MLP neurons of a small language model. Each row is named by its layer, matrix (up: input weights) and neuron, and shows model dimensions 80-207. Each number is 500 + 50 x the weight over its row's rms, rounded and kept within 0 to 999. Numbers have three digits each.
Before each neuron's rows, "fires on" lists the tokens most often at its 100 highest values on Wikipedia text that the model never trained on.

fires on: " |", " from", " Bronze", " highest"
L4.up2955:545576553533549495499434521472578395516538477469465480453515437637374463583495561518529516472507570459456549489458524562506549421549491441547588474486511408539469496530554549521602395564418481539498545630506572534475531375488564550498472453456507513500471451405504561452478572398519542517486537444459514456445524418515513535451455502582452467477511477562578511511546490477441577441523

fires on: "s", "'", " that", " asked", " let"
L4.up3477:426488505576560473571529458475449441473529489547578420526558420565538494576494454438526536535584557479597523540525505460555434515480493478497458503548434467444552563574542493478455374515531534462542513542504474569527559553537491531549522429536461536464531524459523560470396496532524484483474516493529494602570409373523535556546593591458514442452617565473542488480478578488459535520570

fires on: " Mc", " under", " Mac", "Al", " president", " President"
L4.up1384:466549468515457480489476487459460584456440527442435473513484498472413484435521576464492584473573544462578575557390500604512548510525539507548480556453358521493485566431519443539467582524485533441495498582474511433567542498500466545478481395466605517501434516455378571595512481515483495449350518428512408550492511438528559486476556440539521579461528451618540478584559472444526526517479

fires on: " Gladstone", "-", " •", " his", " /"
L4.up18:492468642500520444508522464459508545466430518410555571510502523564529531584585508482485582464471590491495511474483518554473502486546420450435480540433491444575505474471516519443520522448530447504567512415600508459503468567519484442487446489454435438470548445439425531502495421590472491500478471531622480472397522497490606480509473591494540569502541496444560454515621469487577409471510

fires on: ",", " that"
L4.up3321:544435514496524425474459533467570435526443463587530504469443339386529557508503613463427544527483513463463512500546558596560507540520471466556552513590430428404512554471448517527513490493594477450491489476516454465451526477527473469539491503463469527558488508447531444478519589456538469521448421591551537506432541549504513468545472571543525508470583470479447503473498454475555511568532

fires on: " is", " footballer", " who", " for", " former"
L4.up247:479475442481491492605458547515564586499486502499466529516479510505514563596499617516499473501511470539535424464549593556587574559559520532554614582533442404472550519520509500455500571425488605547439470459527545506375458572532451477443533554391461514590391487578513461412567479504521433560490586399513509461538498509585461417478544482480509480526535486500461380575539494572503512553554

fires on: " At", " at", " under", " over", " on"
L4.up2131:458503490493394385523469586516495461393407494449575592512560442457543515496489511398460524534529467408499484491529421483502452539592459611511459455478493463512504517440487422528526475586400461424547537618457464475437547498554509505496532481490599434490554483449565551514583421474479514546385490439496512499518548489580577478493591520529525635495539398580438505575533550461486519616488

fires on: " on", " W", " L", " '", "Men"
L4.up1505:591459572469495567468441468462585534472488485459453510478459457539450515545508477502560508493566622581468564455529522457576486503469482398547411490491484512529534502490554375541530534513446494477474476524566522545508436550528509515555619433434565492440537558537519512489472442508474437575585496465544438507503620492536552486385473575469473434470545503460581480523422520445467475561495

fires on: " |", " -", ";", "-", ":", "s"
L4.up3356:475584568525501522486607572518493466441457504510518486498535542470421439521583518443459564519450562455427603597517455543467494481572475524482540555470485470402455445520471546536437500602591550508551484554420440499447520462554491456522421461517446525480420475509447597530434470482418439493439517515448422596495437374394494439535562542510574554603519449436528456543550618472410528468450

fires on: "\n", " from", " about", " up"
L4.up1504:539547467512511502444440482506535428503462485528544537455484460515488474539435427454483435456546460522458512478561520505524544549513529518521452542558561607506470495528460507548405489620423488493519617445588557543483497447484515550448588502432560560538598565478488476460452541544452574576441554469502510460408505489455568451491458535454489559464444473582555521529486445543522527487520

fires on: "\"", ":", " from", "(", " under", " Under"
L4.up2706:464557497622532568457452509516556542435519537559396456460401480454520457421438449585514466506477468460443491482499526442482584526429503451501452623548541456502488529370525461489443516523541520541500437413626470512483435499432495525469480508511484434565508511435483561431466474457502492633488488487549513434520495448489436501493508526498576385543563425510493590466495489534515558589565

fires on: " that", " found"
L4.up1083:504465497507480506466466560509530414484482453539523457608554500487437464421492425555548476474449533524487525480530430466454511557505564491429580471486495439482492558491515493461499490586546558481488440531485483515466515501504448460404536492568466473476512480468457434503516506486516539435510574489459464474481457444416452366547490501551468597562551534491425496486466535574462508541491

fires on: " over", " f", " part", " top", " un"
L4.up1466:524510464533511476456483495467522425490464549597467462455435522505530386456445552527515477513420539510520424472546615555481444522598539537504483409452458525492350496453509489347507520546537620466530469473443515604529541471468561592591452464456488458556482455506537504479523470409542537490463474493381583526534500485573520463482528547408541479457492486556443429469549507523593488520503

fires on: "'", " member", "ve", " years"
L4.up1588:503420464491586516438530514421402497534518469522454603563510454598525463472485540416501502523513423495471564429508498541572445464558463480460536458501479531644474533417503468451481504508504499575408543506480479490548412521482466436558479527435476474443542485426521491477540539485500527449526480528587576492628462513501533422438528444539523504415422427424481500447540427482612474412607

fires on: " more", " most", " %", " highest", "Senior"
L4.up1638:605454613456512425593506527507569479502432500496454512462527560453482541504531534401555546536525466381492542540530486527493503483397506509536561388419493496471539522521457459542480420405529523473537529535458542436497413522537496459562500437579544476462563513479448500526625451373517506518580561511456493578534505465564495541395470439493553496425433493538521463453463419483482450547498

fires on: " |", " de", " today", ":", "de", " 1"
L4.up559:568472523480558450514517501538558510583429389457564540499539586532479525509516538516536490449456511472522534506585602497536464521527489513534484453521543479524550460449505511591554463583577603554402519497573505418466491500551490550576556451501464418525474524494526511536435460413532520509597400474492560518469533493465518538532522525522541451378506503525589496579597550454546493480476

fires on: ",", ";"
L4.up355:525561517506503527500480466518436458501532623545556492511473534531514439501501505478521440495554527523373485499479467560527515444526545511461412556505463448515540484461538496494464450489521552516479380537471518580484455518409446536560473526444613475579509492529569549492515553498467578413488540441380448508510410438386474468464482571465557454554419562469504430535461576523473520482473

fires on: " |", ";", " (", " 4", "|"
L4.up2656:498606465452509403434495469490484463496496570515528488613512506483468537431527417471524592492417481537442567543521563503517513487436452507472574542494523495521482430525481523584403438605472459496512454481403520558487535510524546477523479544498433580492484455568584676519526584542528552490439519528426513512527422447449496447489535489570487539532588528515570515443520482458539483445530

fires on: " that", " “", " held", " \"", " said"
L4.up3205:404517461547424512491539509500524435504490517485522514464393448394558541431467535451552489511460505457586501560523455436477477568516608539548545464489482488522395469444555474560492528499548531478637484509473474447435517477519549493427482547470473524607513458497518467553442522465474533579558377465436411445513461514464451469445513565438431477431496614429506426500490515546514526532541

fires on: "-", "B"
L4.up2753:512455412507624513489461577473544459398487404525559463417573525530525406545519544465620415525558466531514449539541429452476508393493448516515502436538523425538565520512549453502479464538468519521495503490541451567607482583468450551435516410554470512551498521484524488454507524513428537387538475472438566566551507437473459443468526442494499459445420551589553450497492482519424471537499

fires on: "e", " e", " at"
L4.up2326:488531466437513419530513500473484437517547458487423583476407615514528555519514545401516596484586542462512538464524491542594453568532523427455537515579591519559528452564604460453484456583514480478568452515511578601568536527549460539516538483515479492444466440479511558426512529402567504472525506504594547532431480407558523511505454490502560368510551405524505462466456496452419461449574

fires on: " du", "–19", " August", " Le", " (18"
L4.up2339:483453552451483381457436623461459487496438495441485484568566474514605483438559549495562533515470568477546513407423523597490474451481566504488481532498514503462545519469534560487437524563520485468503500427510530511530528524529387561568392549522499529526454520574503476563511510430533542486583458478342435529397494533445449375542449536496536510476526550491399560549509522471476526548417

fires on: " his", " at", " with", " her", " on", " for"
L4.up2218:613454489399474500579497468475501424563443484597533614554397454490432512469495569411536533462598590451440522474433474443504500538474565503524530498511522396553511489462457579469532481487550480483530401443507538471476432432463471423495553564495450544469489499487571535452610531527476572501531465512538508461480459468529460518484477462489536452532523546423460435549491450506434481490457

fires on: ":", "-", " (", " known", " -"
L4.up1876:440442579559544451535466476448524487441476518486477475533579494534554458536472506580538399488448573581497551564469477466515483509540504497533521470461495466411535425514460453475566477503557504449554384545582495511534523484411583470461431538490461582467499566518540561426537493484493510484565554429477508490553469450426467469497582489488502444539465551502534527539465486498451475459484

fires on: " and", " Television", " Football", " All", " which", " Music"
L4.up3307:468509568515497503460507503452563635549544565512511486509533499395539521480476426538513372465533501460510439454508450517449430574510437499446504479516512461440549505525486472479539504532433504457513558537539553530468513510467479552479505537568509552551489590478524500449472421457468460477463501509523584544535440471497458598516535470544546402519480567370468542513518590473485520483659

fires on: " on", " for", " Apps", " make", " Score", " that"
L4.up2808:508476444481608479422541346507510483452588442450526575519549450458574508498526519492473524551579541518485513607484604529489450482446611438482429528525524481352410564471434448523479516494479536473525474546536425501409523397446446517579545539560533418476576406493579532479531580482493514489470587465433494441518381487491441511558472512478510477473514431468468545555567546482492493524525

fires on: " and", " or", " (", ";", " /", " &"
L4.up1999:538543411513459524509540536491530497520540592487511543489499473409472561511547579470462541506626502505459572450541578511513494474551543470489523533445525463535667487465457471449552503538547511498512544495459546524519566482411444475448529468502357512455504458480553555457472504526492478572468411510555456507523420528520507503434506603499492544418566523433432504495553530454405529511502

fires on: "---|---|---|---|", "==", " ===", " ==", "|---|---|---|"
L4.up108:548457456552561549521433477580420501493507434488491552496500431407427540414557540453476546519536603443492581501488458464544555449499535514553525571493522540386546533587432399405475427510527653502437482484517400568468614472563465556525497469461478477577560517473367600532485488506583524527516528505474478441508439612513469490504517502537516509596491511462499492454538484512547480430530

fires on: "i", " Ni", " Mi", " i", "Mi", "pi"
L4.up1576:485526492426569551567554500413498456591506436506559528523481537488411502424473559384443520494448500606435463480421503524511550567476463515551488562471604490495434480474601540463540536611484550507447399539455498512582564496551563576432550374493438516527550481467437435491477522476537518457523463440473535510504515446416562486514595532493514463438552535512432497544503469405544524397450

fires on: " as", " Or", " Le", " du", "La"
L4.up2586:473508535504549499530521521487489494443510526491456411491580562462470603562521499512517519509611463583483465454452473425489495498497555463505450504456505550439476479465590522446532388499496468625506544468486465484536503485463512479519486448465524473479496532460569382528550506526487502564485613507514517478592517464462536521387522502475450492467467460546468530596522602468580517487524

fires on: "\n", " St", " best", " Saint"
L4.up3216:450469517333532505452622466548454448525493460484506538501564453423548554583405449526403554586534481609508491532524482554462522496562509425419467620545432406457504512579533367527516416531491500542524525490455565496490493486463534506549598413469415488535549527482376513390476544489509514430557463467508545453560512497668537552492525515440552491486493456463529502514459515528487542462518

fires on: "ly", "my", " his", " her", "hy", "My"
L4.up2322:385498408505532485491464513453473468437525483535464516539490503466463530592513498545517455457510480423544426529500533620514491487417601527555481433453496448556543516493475517498556500442597444516504537440514519564437480498462495535503561443476547354464455488446508492523492452544547488407495513477444532519577485504440567484433488469498465464506492497475595438427418448433585497581419

fires on: " his", ";", " her", " place", " with", " received"
L4.up2632:549521499439396523460483521558513434520525506427582490535401584546504529443506529606514515427462531518509564552505579572491541553440697506536577430491468464505525500482413554557421538520489478522417532481531496574569547487430532471443488397452416541562391484561522483616520580486460439477469521484478459459537466479413555521434488514557568504466507535327608515514497430480435506526522

fires on: " due", " so", " [", " Due", " too", "So"
L4.up3139:542624478529542426469478457417408545448567445454429474509523496530532479544493545506421497532513483452539509479516512424523488459499433480465528451533430516430396542530526540471571575419532479465543490525446519581479519486461497442479433383521503480529463517509442583546441523491544466504479457576483436507513489556463474434404576387522601470401520474626524478517540478512428432510509

fires on: "-"
L4.up1718:501462561594447449538435463382489460504499436463483501388469535424468573462483426474463405442528546489542453533509535403505456559480488542501450494482491502537496474451452420477416559564508481576441585525519441477512413574663472450439426456458479582537468410503473434550442522531545564499495543411525541552567544519516557543502450476525505427530565564504523404553453416544439502477506

fires on: " only", " even", " just", " both", " but"
L4.up3030:513540551577447516494439580479507473469527505481556536415575476457445495534494469468548489485557458460498556592507519548585493557476484474528440472522576540424526475508498406447500506506452456423506516519503568570496426525456429549534482516526545581491453465416465478420482447462574418482492501499497496421491497456538473516388539512530558511590436543535601448529494477504467527427436

fires on: "\n"
L4.up1228:473502529584472491519531577497457528450509467547482563514564469477557598454380507471461525576481489400551500538518449539577575487485510478475488501423584447508605524571436460506512458571504446502541502581522542483538528550501531544529575344457507396514546482495462488487466494462404604456476585423529534577494484436458552547477393490521463488494513550555564482447452546542538508579510

fires on: "'", " did", "ve", " Do", " (", " do"
L4.up1810:574569466555505441477480603449489521576504498537523566600523531539486512522523574539489572494462469515544484431508511475581526576551456419509593441522518538466475415499567544485506557421518433508470409501449531482473442519528543530469482485565413526436516490436496506543438544453539419523541533528562533447472553493524424510446519506556524520435470450573426515547439551532487474538561